Weights of a small transformer language model: 15 layers, MLP 3072 tanh GELU.
MLP neurons of a small language model. Each row is named by its layer, matrix (up: input weights) and neuron, and shows model dimensions 256-351. Each number is 128 + 24 x the weight over its row's rms, rounded and kept within 0 to 255.
A block is one neuron, or neurons of one layer that tend to fire together. After each block is what it responds to, as a language model described it from the Wikipedia text at the highest values.

L5.up280 [105  83 146 180 115 167 151 182 139 167 145 150 128  79 147 116 119 106 126 169 150 158 138 156 145 147  93 113 149 133 158 100 148  98 121 139 148 139 144  83 143 111 113 132  94 130 124 124 180 115 138 148 165 115  87 131 153 141 113 146 116 109 101 130 135 108 122  92  93 109 131 105 102 126 125 125 125 157 108 164  34 116 135 107 118 117 136 176 147 147 120 125 149 112 125 136]
L5.up2752 [100 139 116 106 154 176 121 130 132 112 152 172 109 116 155 113 165 126 104 124 131 157 157 115 180 159 145 112  86 107 149  96 164 136 110 111 164 111 167 133 155 138 128 116 121 108 111 131 154 138 126 140 136 123 114 147 141 124 113 174 121 130  89 129 103 128 133 110  94 140  83 111 129 119 113 157 151 107 163 106 123 138 128 111 144 156 105  92 162 106 106 144 150  91 105 137]
Responds to: Sports leagues and name fragments

L10.up430 [140 130 115 156 109 139 121 137 129 112 140 110 138 126  67 103 116 159 143  77 117  91 135 135 128 110 117 124 152 130 117 183 125 115 110 108 104 155 109 108 115 115 119 127 109 146 106 139  90  90 122 107 159  79 104 142 150 112 130 133 144 164 110 120 136 112 158  96 158 113 126 130  97 154 140 112 131 136 101 102 156  80 116  88 118 120 148 139 179 138 126 153 112  98 137 108]
L10.up680 [ 79  85 151 156 141 138 134 118 116 126 164 102 141 146 113 161 124 165  99 115 133 121 142 171 160 124  89 148 177 114 132 146 167 176 131 101 147 168 137 112 112  99 171 134 156  88 126 120 100  97 109 132 129 110 125 150 152  83 117  86 152 113 158  86 143 106 141 103 154 104 129 100 116 134 173  89 135  66  95 114 132  77 137 112 125 110 113 117 127 123 133  99 144 115 120 118]
L10.up776 [135  98 116 163  92 147 140 113 156 132 152 135 174 167 125 165 137 162 173 124 106 140 169 152 124 146 116 122 170 111 167 131 154  91 127 121  88 168 120 112 110 104 145 130 111 136  42 100 102 146 158 154 165 133 112 137 112 118 114 126 170 116 144  82 117 113 132  99 108 155 122  91  88 113 139 178 148 123 130 157 124 123 136 141 120 126 119 113 163 107 101 141 112 154 145 133]
L10.up1219 [119 151 123  86 147 113 115 167 113 149 108 134 108 169 138  81 130 109 101  94 113  58 110 154 153 111 159 128 150 101 147 122 127 110 137 136 117 126 136  84 160 127 111 107  99 109 107 112  95 119  99 101 125  91 133 121 134 141 119 150 144 100  88 172 117 124 116 131 122  95 138 122 130 135 149 140 129 119 144 109 123 133 132 121 148 128 131 143 139 156 152 139 130 154 120 118]
L10.up1650 [136 112 172 111 131 151 156 105 113 124  95 115 161 172 133 161 143 128 141 128 131 136 140 112 104  80 128  89 111 145 107 109 134 103 161  99 102 111 153 106 169 142  77 106 142 129 147 139 154 125 123 103 130 145 110 146 112 142 146 160 166 125 113 128  96  94 138 117 150 134 119 141 147 113 139  97 169 111 146 112 119  89 156 117 150  76 110 156 172 108 178 123  94 116 117 108]
L10.up2060 [171 105 125 138 118 108 136 126  99 137 127 124  75 175 101 126 131 132 113 104 127  88 179  91 143 107  97  81 116 119 152 132 127 133 135 110 118 115 126 137 137 106 165 114 115 144 130 148 171 139 129 136 137 102 154 149 135 115 151 128 201 132 102 156 129 138 148 124 165  99 127 109 125 133 166 103 133 102 138 131 162 143 136  83 127 178  93 132 144  67 206 139  95 107 167 105]
L10.up2470 [136 144 171 120  96 142  94 129 118 109 145 116 188 185 114 140 110  99 152 116 135  75 105 141 154 117 178 126  98 116 115 177  67 112 126  81 123 108 153 126 151 160 126 131 107 119 148 135 148 168 141  79 117 148 142  79 170 153 171 187 158 151 142 122 119  81 145 148 126 163 124 120  85 157 111 127 111 143 100 134 108 117 137  78 116 120 107  90 134 131 151 135  96 115 166 142]
L10.up2483 [124 114 107 139 149 136 130 145 150 127 115 154  87 139 101 105 116 142 127 127 137 116 174 126 131  81 108 107 134 106 118 147 181  97 143 149 124 151 130 157 166 131 127 177 141 141 118 164 103 106 101 111 108 108 168 150 124 122 146 191 171 130  88 107 144  92 164  93 138 136 124 138 128 123 149 101 125  86 119 134 158 143 118 107 114  85 110 137 117 136 172 111 121 127 109 135]
Responds to: Surname-final subword tokens

L5.up415 [155 108 124 165  98 137 130 131 157  92 132 139 134 162  70 118 100 109 153 128 127  91  95 125 123 118 122 138 105 131 111  90 184 119 117 120 138 139 124 170 158 131  75 133 138 119 121 154  88 128 149 113 131 160 132 150 105 119 162 121 162 140 132 142 108 110 163 121 121 126 130 103 156 124 188 114 147 112 132 136  90 147 155  78 144 145 117 124 141 136 141 150 138 135 140 153]
L5.up673 [161  91  98 144  97 141 119 125 137 113 106 134 164 118  97 122 129 127 118 148 142  70 103 100  91 111 127 129 140 125 153 131 154  71 127 192 139 119 101 151 186 118 121 139 119 137  84 152 110  97 145  93 137 158 138 107 122  97 108 165 140 153 173 137 127 154 149 136 106 133 135 154 109 112 209 147 153  94  96 125 103 124 126  79 114 108 104 142 159 105 119 121 107 142 136 122]
Responds to: Personal name endings

L7.up1288 [135 135 117 136 108 165 128 138 126 108  99 144  83 138 108 117 119 171 132 100 114 154 124 115 121 103 147 104 160 153 146 145 116  82 132 146 111 151  99 100 131 140 146  97 120 118 146 124 167 105 173 106 112 159 126 138 119 132 125 109 167 170 130 150  97  89 140 168 135 137 130 135 125 181 166 143 152 145 118 102 127 114  86 157 145  98 122 163 190 113 144 114  94 153 100 123]
L7.up1540 [142 111 155 118  97  85 128 110 115 124 113 112 114 118 126 137 117 114 160 127 165 136 140  75 119 113 123 107 140 165 101 109 123 119 109 132  81 109 139 161 158 151 132 122 131 123 122 119 157 147 157 106 168 106  89 154 164  98 116 141 135 123 109 179 113 137 101 147 128 121 110  99 165 132 140  98 141 173 101 133 166 176 110  86 150 147 100  92 172 122 150 134 133 116 139 149]
L7.up2257 [149 124 106 156  83 144 109 109 124 109 136 110  94 189 133 131 121 149 154 162 150  87 124  81 119 115 143 142 154 143 135 133 133 119 104 131 121 147 126 119 162 133 132 121 151 142 131 115  97 110 132 119 131 141 109 151 158 144 136 157 172 117 122  99 145  89 149 155  82 132 113 111 105 123 166 152 116 153 110 157 156 150  94  67 113 145 112 119 205  98  86 151 134 150 110 130]
L7.up3004 [138 152 115 165  85 148 115 143 115 125 107  66 118 135 136 163  89 124 128 113 119  96 134 117 146 127 129 120 141 156 121 128 121 125 134 109 168 139 128 149 136 144 183 111 129 114 148 106 111 116 116  94 147 107 117 112 134 137 124 129 158 127 156 132 134 115 124 131 135 137 152 147 178 131 186 155 201 136 116 158 141 116  58  95 133 112  76 162 117  98 112 105 112 146  93 146]
Responds to: Surname token pieces

L5.up346 [124 128 114 137 138 119  98 119 115  86 140 125 119 127  89 129 144 150 128 122 156 125 112  97 134 161 114 142 131 137 141 136 131 121 168 115 168 120 131 126  96 142 107 115 121 109 116 176 136  73 120 137 123 204 125 159 133 137 120  94 128 130 131 132 120 207 155 156 122 155 123 137 127  78 182 142  71 117 123 149 100 163 129 128 127 147 183 139 127 122 126 138 124 170 106 145]
L5.up582 [104 119 170 125 160 119  95 113 126 123 125 167  62 112 112 144 119 125 137  98 121 132 126 113 137 104 118  94 159 130 112 166 110  97 113 117 194 121 142 107 118 118 127 141 129 117 100 144  87 127 129 130 170 145  97 151 126 151 155 160 131 157 111 146 186 154 173 134 102 120 157  81 134 164 131  79  77 139 157 111 121 149 168 158 141 136 120 125 121  80  93 175 131 164 116 158]
Responds to: Letter "a" token

L7.up123 [141 107 174 136 165 121 135 100 114 160 157 138 125 136 116 119 122  99 130 100 158  78 152 134  92  99  87 105 133 133 157 122 163 138 121  96  88  82 129 115 109 150 108 102 127  98 149 153 120 120 157  98 114 156 116 103 110 145 127 162  96 144 119 106 114 114 132 145 134 142 145 130 127 110 136 127  86 127 117 150 128 157 114 115 120 163 112  78 123 133 146 152  83 128 100 124]
L7.up968 [ 89 127 143 139 201  94 161 115 148 127 117 149 128 149  97 135 120 153 122  96 131 119 180 105 113 149 135 128 140 140 137 137 115 121 136  97 163 123 151 107 147 147 159 177 139  97  99 144 151 145 148 143 117 158 143 126 142 124 142 129 142 132  99 104 128 157 166 148 137 149 133 131 162 131 127 110 128 112 183 142 139 113 162 180 112 152  76 139 144 172 177 103  81 160  95 142]
L7.up1532 [115 147 164 132 196 108 131 124 185  84 153 138 101 123 135 127 137 129 114 119 154 129 148  70 143 145 121 123 143 116 140 137 105 131 143 101 130 150 142 111 169 111 121 111 133 125 109 140 151 117 117 140 102 146 106 162 119 127  83 109 136 153 128 147 132 152 159 126  76 148 152 126 127 144 108 126 129 104  92 155 114 152 120 102 172 118 119 150 134 128 167 149  76 146 130 170]
L7.up1617 [124 152  96 129 139 103 133 160 131 102 135 111 106 127 137  81 136 111  99 146 125  94 111 145 130  93 120 137 100 165 117 151 112 137 151 114 135 142 100 116 108 153 132 113 153 154 119 145 135 107 124 124 103 143 111 129 137 161 130 100 167 140  82 145 146 121 162 110 103 128 120 116 147 123 113 117 152 112 132 172 157 100 146 105 126 118 105 163 125 183 117 125  88 121 128 123]
Responds to: Indefinite article "a"

L10.up131 [ 88 124 100 126 148 165  90 150 128 157 171 121 118 110 168 123  93 127 139  73 180 114 114 112 108 149 130 124 153 125 105 161  54 165 133 162 146 105 121  92 143  75 110 128 112 139  82 132 123 119 137 141 137 158 102 144 139 125 152  82 176 105  99 120 194 138 166 133 182 101 143 113 115 184 124  96 121 128 150 149 122 116 104 169 150 132 116 146 140 109  90 119 125 122 132 110]
L10.up627 [171 111 152 130 191 123 140 119 145 118 153  83 109 164 106 124 114 117 138 108 107 109 115 135 104 146  88 127 128 111 112 167 117 119 146 122 128 145 109 119 150 140 112 130 150 135 125 136 134 123 118  98 142 148 111 130  92 129  98 145 117 148 143 144 116 112 161 120 108 155 160 125 103 154 122 132 160 131 124 127 142 123 110 131 134 144 105 152 112 141 146 124 105 152  94 116]
L10.up954 [153 119 152  80 156 144 123 138 157 151 142 151 120 130 121 124 134  84 122 122 105 174 118 107 141 141  86 144 172 119 160 155 129 152 159 107 135 126 110 149  93 143 113 109  71 146 121 145 125 140 175 147  59 144 125 107 103 138  96 144 143 128 118 133 147 110 123 131 135 103 150 107  92 137 158 140 131 118 120  89 106 118 130 105 152  94 145 126 126  92 179 115 111 182 126 113]
L10.up1148 [119 137 133 131 167 130 135 150 179  94 111 154 136 118 123 156 141 108 136 103 140 174 160 117 145 161 135 161 135 115 101 132 157 155 166 167 152 128 108 160 118 114 181 145 131 111 137 138 146 134 123 147 121 143 157 154 179 164 125 129 165 135 150 139 108 137 147 124  76 116 150  76 114 145 126  90 119 109 132 125 121 142 125  96 115 118 150 119 147  73 136 123 126 152 146 150]
L10.up1640 [125 159 112 135  94  99 119  90 146 115 117  91 106 119 144 133  80 152 125 140 122 173 135  87 155 121 117 129  98 136 174 134 120 122 181 112 125 106 124  86 114 130 116  97 148 113 112 154 142 115 133 155 101 162 137 159 152 139 141  97 125 152 110 161 116 143 151 128 108 121  98 107 149 138 160 133 105 112 133 119 105 162  88 154 154 102 118 145  95  87 136  99  87 136 161 149]
L10.up1962 [127 136 131 116 165 108  98 104 150 108 170 129 119 187  98 161 114 146 147 137 114 121 152 102 154 165  93 115 158 110 149 115 157 124 128 139 134  96 124 133 123 115 155 115 134 102 152 119 147 136 140 127 164 140 127 147 121 134 124 111 123  67 123 130  98 164 111 165 113 125 125 141 127 118 111 118 133 109 128 150 118 118 130  92 139 138  99 116 107 135  96 139 105 147 128 101]
L10.up2255 [106 133 110 115 144 111 139 125 154 138 143 144 110 171 107 138  79 116  95 160 130 131 123 132 148 143 152 127  71  98 126 132 159 137 125 106 123 131 120 158 128 126 183  87 105 120 138 139 150 100 131  81 110 122 130 101 121 145 112 119 105 224 136  92 107 123 170 160  98 143  90 133  95  94 146 127 124 123  98 145 109 163 135 111 163 144 111 119 144 118 145 125  70 169 132 127]
L10.up2728 [ 60  99 151 118 138  98 138 102 156 115 162  89 143 129 134 100 101 146 110 106 134 145 141  98 126 141 118 173 142 104 105 161 128 123 124  79 159 131 147 125  84 106 121 117 138  98 101 149 145 113 105 107 107 170 133 102 103 123 156 143 116 173 140 136 115 135 121 186 105  78 153 120 137 153 110 131 128 122 142 102  97 159 134 121 132 175 136 108 173 135 132 136 131 170 148 132]
Responds to: Letter a / article a

L10.up475 [159 116 177 103  94 136 128 132 124 120 109 137 156 137 111  85 143 141 123 106 144 126 125 150 132 132 126 157 105  98 147 100 136  96 126 157 118 106 133 174 161 145 147 146 143 113  94 109 138 114  64 100 124 188 169 121 157 155  89 148 117  96 129 164 144 124 161 164 134 100 135 151 107 140 116 134 127 127 125 126 118 107 123 147 114 128 103 114  91 162 130 168 149 139 123 179]
L10.up1429 [140 141 122 121 125 137 151 112 153 129 114 146 138  89 163 123 142 119 122 111 116 128 150 126 160 141 114 141 130 107 128 128 105  70 169 152 138 123 110 147 167 112 134 156 157 160 103  74 144 142  67 141 143 141 131 139 162 180 101 119 139 104 102 134 132 129 161 119 106 108  97 152  85 129 143 118 121 136 138  71 123  72 130 131 101 114 121 116 124 143 118 139 129 126  81 151]
L10.up1529 [157 128 141  90 151 160  93 117 100 154 129 135 104  61  78 121  59  78 140 149 126 159 141 137 154 131  96  88 111 126 152  86 145 100 136 141 165 115 132 149 148  90  95 142 142 114  89  38 141 106 129  92 135 103  95 107 121  92 126 176 114 125 115 155 134 115 145 128 130 156 160 134 160 110 121 106 136  98 137  95  88 104 140 194 109 150 134 150 134 181 129 120 102 145 143 155]
L10.up1611 [129  95 127 166 157 148 150  99 148 153 154 152 134  90 142 159 126 116  96 149 138 128 177 114 146 155 160 110 119 126 131  96 130 113  93 154 138  90 152 113 144 134 179 121 174  86  96 103 121 130 107 116 185 133 102 102 119 142 119 160  90  96 113 144  96  90 138 164 126 122 147 161 134 131 130 140 130 196 121 108 118 100 144 134 127 135 146 148 128 155 151 127 157 140 137 165]
L10.up1770 [152 124 151 126 139 120 135 153  81 117 139 103 103 118  70 102 107 143  96 124 118 148  99 147 101 141 137 193 119 114 136 134 123  80 152 136 183 117 109 146 141 103 159 159 158 137 168  98 175 162 144 110 173 149 100 160 139 144  98 141 116 119 143 149 136 116 153 148 104 151 118 114 119 114 135 125 128 166 158 102 127 111 134  97  89 132  90 134 106 110  95 175 182 115 161 133]
L10.up1784 [128  99 130  91 142 159 148 135 189 155 119  87 142 121  56 104 135 124 146 130  98 142 138 104 155 115 135 138 100 132 135 106 157 165  98 132 128 131 136 111 170 139 108 144 138 104 125 118 170 143 146 128 159 118  81 137 122 124  90 101 100 130  87 134 106  91 108 148 100 139  86 144 128 151 101 122 133 118 133 129 152  93 141 134 150 152 111 150 115 115 122  86 117 107 192 140]
L10.up2523 [ 81 104 139 143 138 136 152 127 133 144 138 118  95  92 108 140 129 113 167 123 152 147 154 111 142 170 126  92 127 131 156 114 171 107 110 105 161 124 141  94 159 139 182 113 108 129  86 104 149 152 115 124 169  95 116  96 131 154 113 159 121 103 100 155 118 116  99  67 132 145 149 140 147 120 107 146 180 111 140 130 112 148 118 112 131 161 126 147 142 128 155 108 135 116 140 132]
L10.up2888 [101  97 113 119  89 102 161 130 121 138 122 141  92 127  86 143 128 133 148 130 155 121 134 126 112 128 163 129  99 125 118 147 127 159 125 120 140 115  94  93 173 154 130 129 154 105 115 151 140 142 124  92 190  93 105  94 139 145 117  85 103 125  98 154 122 142 124 137 130 144 133 126 113 141 111 171  93 134 126  91 122 140  88 129 129 137  96 152 153 132 158 161 152 103 173 113]
Responds to: Before an upcoming team name

L10.up816 [154 163 114  80 126 124 151 123 144  91 136 124 116 129 129  87 133  87 114 165 124 160 162 102 152 142 162 113 169 146 145 106 142 149 120 133 113 149 116 170 135 143 163 161 170 112 158  92 141 115 137 115 119 134  94 120 149  98 164 130 134 128 157 139 144 126 128  76 124 121 145 119 135 151 136 122 110 143 112 141 172 155 155 140 140 145 151 128  95 151  97 126 120 149 112 147]
L10.up1338 [129 146 147 105 101 127 103  96 126 119 123 126 133 106 104 142 142 133 136 143 116 122 163 113 131 134 142 149 121 157 119 109 106 167 110 140 119 147 170 195 106  94 178 144 166 137 159 150 106 139 150 136 117 165 123 137 158 138 134 115 118 133 136 117 100 125 144 132 147 119 150 117 150 111 114 161 132 118  89  94 173 136 116  98 169 115 153 164 144 143 165 124 137 117 103 129]
L10.up1605 [141 137 121 121 170 110 140  98 117  67 175 154 127 144 134 117 141 105  75 156  97 159 132 138 115  95 156 197 112 123 113 143 125 143 160 145 137 136 141 176 142 103 158 114 165 105 157 107 134 191 122 160 126 138  98 126 135 123 142 118  95 142 139 132 122 121 149 166 167  94 114 131 141 136 160  87 152 179 110 123 167 137 107 106 139 131 130 106 175 135 157 104 165 170 132  47]
L10.up1626 [131 107 143  90 140  98 122 110 121  76 123 142 114 104  98  79 148 132 103 118 109 133  95  86 158 132 138  97 136 102 153 119 137 144 109 106 106 133 113 140 158 146 109 128 165 154 100  77 156 141 147 141 157 119 133  94 160  76 137 146 117 144 128  73 119 128 143 145 106 127 155 161 115 126 149  68 115 121 111 116 131 192 129 113 135 121 155 124 137 132 181 130 146 152 185 118]
L10.up2078 [147 177 158 122 129  82  94 135 145  98  91 134 140 167 135 157 125  80 141 160 126 149 183 105  98 154  98 154 125 160 125 167 129 131 120 133 106 144 133 169 115 116 121 167  72 110 150 163 100 168 143 101 122 107  95 122 143 106 146 138 140  93 144 139 107  96 153  94 150 153 118 137 139  73 164 148 177  91 111 103  79 109  80  96 149 126 126 131 119 136 144 129 151 151 108 138]
L10.up2434 [128 110 157 143 112 130 102 160 139 101 137 154 151 124 162 137 129 112 122 185 162 130 135 107 143 110 162 108 100 124 134 129 115 145 127 163  82 129 117 119 113 127 111  85 110 157  60 101 124 127 147 168  75 127 133 132 135 124 140 146 127  80 134 117 162 100 164  79 125 171 108 134 140 129 110 129 116 153 129  97 122 161 111 127 114 110 122 145 114  84 159 124 131 109 141 153]
L10.up2542 [129 168 150 157 149 108  93 133 111  99 152 120 130 182 102  92 158 102 151 149 107 193 146 101 161 116 133 129 147 115 107 107 121 150 156 134 112 103 172 120 181 103 150 112 147 106 146 128 121  74 120 120 107 143  97 117 124 114 102 139 110 152 153 121 125 146 136 126 131 128 148 119 138  92 123 130 131 112  94 128 146 154 158 109 168 134 144 116 142 188 191 156 143 145 128 125]
L10.up2883 [116 132 130 113  87 131  88 126 137 110  87 153 133 146 164 172 159 106 119 127 134 130 138 128 142 138 127 136 145 111 160 102 165 134 124 141  98 133 148  90 111 101 133 158 104 106  81 109 163  96 158 134  95 140 110 139 140 107 112 121 135 140 109 127 118 141 151 198 155 140 116 136 145 118 128 105 156 135 140  98  93 142 124  85 131 134 126 114 137 203 129 188 107 115 124 128]
Responds to: Verbs expecting an object

L7.up510 [ 86 108  92 105 127 119 134 126  92 119 135 170 196 156 101 107 134  72 111  89  85 135 112 106 177  97 109  98 105 159  98 125 182  96 109 108 105 134 153 136  99  66 123 111 144 113  87 133  92 128 146  88 139 113 133 104 149 155 112 108 151 119 111 165 107 137 171  92 112 135 107 110 149 136 132  87 141 159 103 126 119 120 186 119 133 148  77 151 142  94 104 169 121  88 167 144]
L7.up1208 [115  95 149 132 109 129 143 168  86 147 136 150 118 143 106 132 134  86 110 106 139  93 105 129 161 115 141 114 121 154 111 118 126 136 169 129 122 141 137 155 128 102  82 141 142 141 158 162 129 144 122  79 111  68 131 124 142 119 131 162 184 186 151 140 101 134 102 158 103 140  97  61 135 119 145 126 163 186 172 141  94 136 105 161 178  96  78 131 123 154 113 177 144 124 136 133]
L7.up1636 [131 124 151  85 139 131 126 126 137 131 141 114  94 107 120 148 115  88 117 142 134 140 137 155 137 161 130 118 152 118 120 101 122 141 176 102 138 120 173 115 129  98 181 157 171 106  89  95  91 144 120 108 140 120 129 137 130 168 160  94 114  72 116 159 139 116 147 132 147 122 161  55 125 123 155 127 135 159 119 118 130 148 140 141 148 144 139 117 128 120 165 126 112 114 144 117]
L7.up2497 [ 86 108 134  94 126 156 147 138  92 136 123 135 134 108 104 119 116  53 149  95  66 152 149 109 149 164 135 104 141 129 115  95 129 130 127 144 157  93 169 154 114  84 162 156 168 105  99 105 103 131 136  89 142 110  98 123 174 159  97 132 123  89 120 140 118 124 116 107 164  88 121 112 108 110 142 109 173 204 132 104 123  97 156  93 139 133 143 149 148  86 125 173 144  99 152 134]
Responds to: Section and paragraph breaks

L7.up1630 [129 101 108 112 107 104 115 109 130 119  95 112 114 128 145 123 136  84 136 153 133 123 135 109 116  90 147 146  79 112 108 105 122 171 149 160 144  96 129 130  85 126 134 139 136 125 116 128 157 121 120 171 125 118 155 135 157 132 152 146 139 115 152 105  90 125 168 119 158 152 159 128 107 114 166 166 147 138  89 104 127  83 131 129 174 142 150 122 130 140 127 153 142 145 108  95]
L7.up1893 [147 123 127 150 127 109 137 115 109 112 151 123 143 148 138 164 144  70 127 134 139 128 117 109 138 117 144 142  79 116 124 123 137 129 111  99 117 114 143 114 121  91 155 131 122 133  97 148 139  96 143 147 116 115 119 133 162 132 159 152 147 119 136 106 114 115 183 142 137 136 146 133 112 115 148 122 155 152 105 108  88 150 129 106 162 139 157 150 172 143 169 140 133 102  95  85]
L7.up2502 [151 109 135 156 114 126 116  98 132 104 138 156 145 166 100 167 148 132 133 158 117 153 143 118 105 108 147 179  81 124 102 173 130 100 136  99 130 130 116 140 126 121 159 141 120  96 113 152 118  88 127 106  97 118 128 144 173 137 113 125 144 121 113 123 131 125 151 153 152 160 155 126 151  98 130 137 164 159 132 133 104 133 114 109 172 117 109 111 150 103 199 148 115 151 119  71]
L7.up3071 [123 139 138 154 102  99 126 118 110 121 131 120 150 181 105  77 154 106 145 124 124 184 142  76 191 106 152 170 111 137 108 136 105  96 156 131 143 172 168 100 125  98 154 148 132  99 115 121 141 115 147 111 128 131 137 129 143 133 139 111 136 129 142 130 129 154 132 139 151 112 154 134 119  94 174 117 165 112 107 131 105  98 151  81 120 135 121 132 112 132 128 171 142 133 150 131]
Responds to: Action verb endings